From a checkpoint of a small transformer trained on Wikipedia: rotary positions.
MLP neurons of a small language model. Each row is named by its layer, matrix (down: output weights) and neuron, and shows model dimensions 128-255. Each number is 500 + 25 x the weight over its row's rms, rounded and kept within 0 to 999. Numbers have three digits each. A neuron's up and down rows have the sign that makes its largest values positive.
A block is one neuron, or neurons of one layer that tend to fire together. Before each block is what it responds to, as a language model described it from the Wikipedia text at the highest values.

Word-completing final pieces. Final word pieces that complete a split word, above all "ame" in became (X became the first...), plus closing quotation marks after quoted phrases and endings like -ation, -an, -ter.
L2.down210:479488499498464469513514496518504463527529512540472465495475477543453496486536495516506478511490524500495537454531517512483504513504548487535485509483507486509515495561517504496468508426490483515479516514553519459525468489514550507501501486508534502499512499507506509452472529518498513508528521495492536513521427521521460529515490476510461513498514493524507490529490477564491530504509
L2.down235:525546484508518526501491501547483520517494520527495511511497492517484537518479526514536526484543495485512503506454537534477527484534472525502484448453564476475524538515493502530541490510452487473507482514537476535492524478515491525485499461514498462518497480471501521497524522451580503537502516483496486530512481501561486497489455505517512461507534471472474512436499511498492491495482
L2.down369:469494481519535508502497522488511478514495480474503479471484457469514504479543494474551494511473533447481532529453490476491480488514472516479485502497494496496498510509503482528500466490499482547489462478526495474539520484497460485476504511509524450504472510474521540480507447474523466503492467458484482486483555496472486483500492489558526519460469501454488480441501499489470478569552
L2.down423:496507528527466512490497521502457577560461478533467547530502542490460496472516506546493462524513486468543498474466531496490512535508562474496485496490511453491515492509507477498479477508512470495494490456563475527495493498524512535474478522485493495524554511537508485493555550487515471488476510488501491516512483531508463493509485515518463522542534510480518518488543457510515478497447
L2.down450:504521472490541470503480524483516507551501501526481512513512520477515538513450535496525533495502509511531501496452509523497517530524489521512466455454543468486488513497473492548533468529498498468512471506527468486462513472498469527499490491511534469494512524476488481511475521451575484494503494507475473553484492480546484506491500492517475465500498537488522542476502505499519536509528
L2.down498:464483472542495502461497477532498513490508486469484403513490500503511525492515458469542498497470502485489533559572544547502566524521529521531499533526487484522519494478489479527465523507548510509486521548513497519508497466521488505485498502518485485486528548519494467561532506492521514487488478484486496485486540511513504495517501527536506495503534519484523473540535486515535486501538
L2.down501:523501533501496445563521520524512526497478500485505528507483500482511499476504513535482525520483524493496493508434517514528453499510547534480510508504467450515498487530485506518470514497465479489516505495491463451502502484494498470499478511498530523458500463506517489528526499500513481502499557475528475496410466515468512541505520503499488505536489491511483502458508506545459520536539
L2.down553:527472496497506483557522519532526491511497506484490512473468514523482520515451504469514458467490527490507522495477505489508511498554489488505510533506528501525473495523503514571495525540512496494521494489470519497479534454543483532502488480501540506555565472550545444482497519482533518520516497529512474551442490464490542454488465512517505509510517496489546524512516471556487462478478

Word-completing fragments, possessives. Final or middle pieces of common words split into odd fragments, like civ-il, num-ber, receiv-ed, wou-ld, a-ch-ieving, plus possessive 's after names (Ptolemy's, Short's).
L4.down81:514485479462504519506513478508511537488484504514454490467510517463470484493502483514506498529493481500523512451483567527516530489542475464490433506490494457528491501513478557490482463521467494480479540490491523473548525500554493500496485526472489502514491504527526487554467493541531506510461473479536478524537525518519502502503495494461466496475475475525500518505458455512484504490486
L4.down489:513483506464483482524538490454526553506506479524484551533504506466437504506478488498511501489502548473496485487490505489521476514512518517486473508497523515512565501486516527494546429520501482535516518503527546508467492488469513503502508503531467491504442511510492529477459483487504473460520537523565487511473492454490512469515516540470484521510507509524498482496499477460496505525453
L4.down593:569516517474522488510537525487532494500467497500478552485534481527503450511482511489474505483506525499534493528480520483459481462500504487469484526466485479472512517484502460465551521494475473483525519500484499486523496500482493534515499494504465493475514450494517495476495479474492556515537531559533485452542471494536491477499451527495471481491514508485436534504463514509492467514491
L4.down637:536485510459525485557480545492547532499499458502475494514497471481548459500495525519493486532461516481516463484475456530472494516483471508515476512467499496555477466508484506470482515482503507468505517494463514510458501493492515523493495514521488451471566500466491482533496461541505478496497495489513510544488500425503489489462493537544536532528513522506468489510482507486506485553485

Split-word middle fragments. Word-start or mid-word fragments of words split into pieces, mostly the prefix con (content, confuse, continued), also en and at (presence, indicates).
L5.down147:518459485467462478517474482520477466492514515498466462534519484527499486484504472462535518494525459473505502511502516510477483516524487505511528504452489534474509517459524481531500515501494498520465491488534512469503484454519500537532493506481530493522521510516467516537505480576529483527493517481468484513505455534510511461437504501513498480514475516500515491524486504503503481463520
L5.down592:498517506497481478493506503481474560491520510505512526493501489526489556493475496512494522493496494465556465511502462481491509488488479501514513525511454501497511492513477493505503489496551502468492522507469499505516524525487496512524495510507520488485523510484464465550489492546509490522456512512492401474470484500533477480502489439508522557504554471529516523474531521439489445488466

Possessive determiners and markers. Possessives that begin a noun phrase, mostly sentence-initial His/Her and the 's after names, as in "His parents", "Jean's sister".
L5.down105:544467513497478470531530471542532484530486504494511468488488507507531509486480482510526510468508539561494457492548504495503497514465509479545495509480474518504454519492525555511548508468484501480494546541500546499479487514500507498534505472497517469545538506506512488480507500529504510485517521464504531546493509508490519531460494538531482493507472537470509462468515550526522504498516
L5.down164:505510522547516482508548519499517511505533452521458494514508477491512547476514524520547462501493529465506526462413517477510464500488503500483495484479487501520470504501493485498490524514517475492521454468505574506484440463504495483479478508498529497503545510539473496519505533526522521477532485501465505505493467485536546504497487458553500512462489510521487502491495477510501466510507

Possessive 's and article a. The possessive 's after a proper noun (Bowdoin's, Denmark's, Bacon's), and the standalone word a, including 'a' mis-split from words like against and addition.
L2.down28:508507502505502533498523532538509572492514484511520557472484531513486519533469478490471522501488487487475500496509509474494499489539480495501482508497506529479529504499493514521492456489521494446514464475471485510506499508547474470495502531535536466508533470499509483519485549482504507476520548499444517510514477504467499491476489490508543520510506489467468473552509524474485524513478
L2.down111:523492480447470524488527526537508541479491538540506543516491476509471515550464486468450484487534503519487480493489524514462498490519512499511478550493503533460513492479498514490442489482507499491496480471499493523497504481509466525480458495531491434528513483540493514541513528471492491524533498502455504485531509541502512462492479511529499463533496481462494503477498495489498473487521
L2.down205:489449479537497481457543494510492502483502488483474502465495481481482509500508468504518442474471511475520455488519517487528471528488508506481482493505464488518481487535513495512535533440521497463502485471533511511557496496549518486520499519546509497484497476527491526495493471469487547485477504526511478493495541491452528495504512496539479487453489508494563502478484505497500467482489
L2.down249:508492533503457531530527510499491542477494508499468606505508524491484532525479497503434521476505483488491463503471528501482508493543520487497475539491506531466473508502492488478476478500486497453496483483490446493495504489515492501514484476536500487501506461495483519554532521476469506466507516503497513494527511537502481486489472534533544489516495468471500481491499505479477471525536
L2.down262:503477521481451485520516487502488566517470511490482550509480525501498529491494508480491481525505496475509527487486500505513514508522499523484525491535483507471497524511561518488501510504494516490538504504486541511498499480493520472438517478522496504497529497523506451521494490493489546483526587547493450486520475461442484525520534499486488538458513505475535486499482477511509507505505
L2.down506:538464497487499468495544487495473561508496516467481493507487481489509497469529564458504460473521490502525494485527524488473495516525485515471478486493505499461471500465488500496494476529505539483506485507506539488501503525537515488487468466488467458494499500495507499534502470506461531469518563489515498512547487485493484504491482493544472525490495481438506526496469488465472504483499
L2.down551:488482505516507506504524517493454522464467561505495513494464509468536514472474549467490513483503539539506484460507535498475500492461520548538475519448508476519489505447483497499505513552514519489490496532499514555509516504510511483508485527525467498533445522528481494520536486507481500495513500524487498531531539495488475519510493470498526518496517518530501472534487487477503539513524
L2.down681:547472440502497463542542469466504494520495501517481473474450449509509501484512505483555491501501563535454506513478507462506473517492479495512518521514472484540489499483521510467507477443495525510509486462546496524523494472507525496454499493466477504516497518504497474494532492535543499524512536420464502497519542541498527528512511461499463500507481471519544506498505518498445486507490

Closing quote after titles. Mostly the closing quotation mark after quoted song, episode or programme titles, e.g. "Nasty Girl", "All Things Considered"; also mid-word pieces of names, e.g. am in Mohammed.
L5.down42:498504499473513468510509492537492493549485460505462508509484486455478512547525509479517514474521513489500538494452483548440478515510563515496524516515538494503495557488473480500522493523557529509477531503483467463453518473495492505519485452485522483510488516525518520477513449488512481466522516512512497532516527475484487524457496481467530505501472533515503495490543533521526488532481
L5.down225:517478497495537483483507496511503548485466529514495548505482464450456501527426495483511462496497521494528455481464483508500474528500538498507497463524505542492520512507480523509448476484488495487481474496523536518469493534443499513515511469503551483511513467445501488512516483473481481479542498516495422509525483474521530513482469515497470498521457478520507491483515513481508519526493

Mid-word vowel-consonant fragments. Short middle word pieces inside words split into several tokens, especially ig in original/foreign/significant and ar in March, also id, or.
L4.down1:499494478548498491494495520502519549530509527490485515512460502486495464530490473472556557476524514477471464504509504512549517528480504453520517536510492502492510483475500497531489436561477509477497486497525503465496525481491492480487558477528490485513517486496534506532498499491486475478469530462525486459523548490476492530574503475517448500485526541512529458509499473523490499504482
L4.down118:481543469525500541479453528504506501505494496478487520495523543518473506499494536477467508519519512566498455487532499465468530502549535530490508466498491514513494502530491506505504497447511464500489491499502507557523499464508484538459519535495521477501503507490500519466521476504487472534461500511458526508520487516570515558553505456512468461471499479504520459505524483549499461456515
L4.down415:488458501543464491510516486492496487541485494491460512502460492495485464486479535477496500509475496523499478456498472536497488459478485543489485517516519476490464483444535531522517521471531529573540512451464482533501505520492489514519522458465481492520488474498487511525524507505487536474474531485513485502528495488496474502510514436445502505528502563477476494505474476491479562479498
L4.down672:474523464507488529469522530507467531494504475472441488522509519541562482510482474492509490497547468487493455547489512473515541485526537482506488493512480515536515497520510455496494477474508451470490478521496462503487521501549507509500509451473489461500509530467501496505530522513441477507542485435502497500541524487492481531526538429516504444492508505493486536479482486512486496476533

Mid-word n-pieces. Word-piece tokens ending in n (n, en, in) inside split-up words, mostly foreign names and places: Zoltá-n, Divisió-n, Peders-en, Califor-n-ia.
L2.down91:483483453464493488531501499490523520509483546491490514501518509465528520474526471486537492516499520533553520489522498451515528519534529499452477498454483536515493487537483484522480523488474523467499479524501457469511505458482505503470534489536487492508495532561471492460511517495479519499466535470527481472510480475509486502464504545528512506518468503573546528502512466556456475503470
L2.down184:467518503500491492509513470489509476501489459434518490516487498501474509523503469467482486494497486522531427540555502482521505516487509483522489502472502485508489533462498491523496508485560480537491496514521488496520495479482527506515488511510537499456502456481500523472527506507486503513470512424490520471561487488535502526516492494480521490519516495505494490539541559506506489490478
L2.down208:507445494504508516512541510493511548496502495535501526528506504508466485514468498462487495512479521525492512484460527505472532514466512484496534461482508456512514491483491484492484508533447474441448497520510503502518535528512487487480522486499464550527527481519484463498467492483509451547507520540528480519535496505468466495477517521486526511496456451481478529518506445520500492490471
L2.down277:490514443502509528550486502521478595526514521529475537485485524479496482521454487506519538528485497530487480471515460453503475473468507510475521507513520504510500488490529530505474503492465481535476487540470466522477489490456449486465495518493465475479538485486533525507515470497487507488507523506511408489485534478498506520479529482500516509528538486489553514499513493507535494453505
L2.down309:490482508507515462504521467477520510485530497505534488477507470499465522487484491546505461468470527505460516496502491492491448533492501515493498513481462494541478486452445494508498502481505519544477461532497429507560517509519545492539516474537489476545518458535540520460496497455531544467547466443493505492506518482521457511500495503477509473516490460470511574501499472484492530525461
L2.down547:489471480505491516513535510507456547502469488500501572540531481492508500489517486499477521509482486513450531494513507488487476487520506539460538457492506492503514531444478431526495486520525494537503486503505478485526525506516489507437537468545476512492514503524513482525509511458514516481506485486518477526526512526529453504451490510491519485536446514493502547517499492513520479472509
L2.down618:473491509521562524525505502512490530516528545484528490506518469545514507507481479469495497527486505490470489518525532480482531512481454531470497520476470524519474507452510489502473500459547537504526490491549477525524518496549496508492487496470519476494522506525523490535508484491523481527449523502514459455492481514524508449513499450483539435519497510469509518475514475535522470538467
L2.down674:505509471526489476493500513497484563478494505501502543515501544520555493452496481496500497490504494530521500504505508459471524486511488501503494487472511541526465508479483476498498465480493499543519548469497521486531506526549521540534502510481479536495536463494487512508488478459565507516462487451516516485486521484524524468495510489523502471478521548508470538516431482527512512461548

Mid-word n/un fragments. Short inner pieces of oddly split words, mostly n or un after an opening letter, as in k-n-own, D-un-kirk, Don-n-e.
L4.down142:498468488510488464471542504505483518531483502522533531532502521466494492496508482467488490523503544521501493516456550504490463554473487514501474516507515498505508514492526449490472494506511504469520463528544441559449500496490482516530509530500493499482488457514507490493449502487474479479511487469574485504535479550547497478486483500536503467513499525498503531529500483430507455494500
L4.down211:487439487489497526485505496552506521493470502492528565506500504484522488504544466509551497500459501446472554475500505491510528489522499468464545529494494515482534482491521489507489536455536505495480456483497509467500443468479484519476496491516468512515511482476455497483505479527501499506522509483484478504521464515488488469508461508478490473492505472515561495476483493530510447533485
L4.down551:572478497523518473485542519466489561517489486492522513496494457543477546465490470489501500516487504507500477540487518511467486501502539514543461567477498473481475551515474490480470480533518472456517527559526438474536566500486479465507496496496463515453467490502503512491477492488508487491483487507539531482527469488507518486524542548490505508480516509467509479497517448536519482478498
L4.down692:494459457495485518491470488483524499486401556522511501530534489483499501468489522490490534502502478518516540482517494466482489495568531492464520517503523552470507446507493501439482476516535543497511521500512471471481502469478500505536499480507533463510466501497493447499516485562508523485555481534509518508498515484491505496537468527511494491503468466488483496513501515497498486499494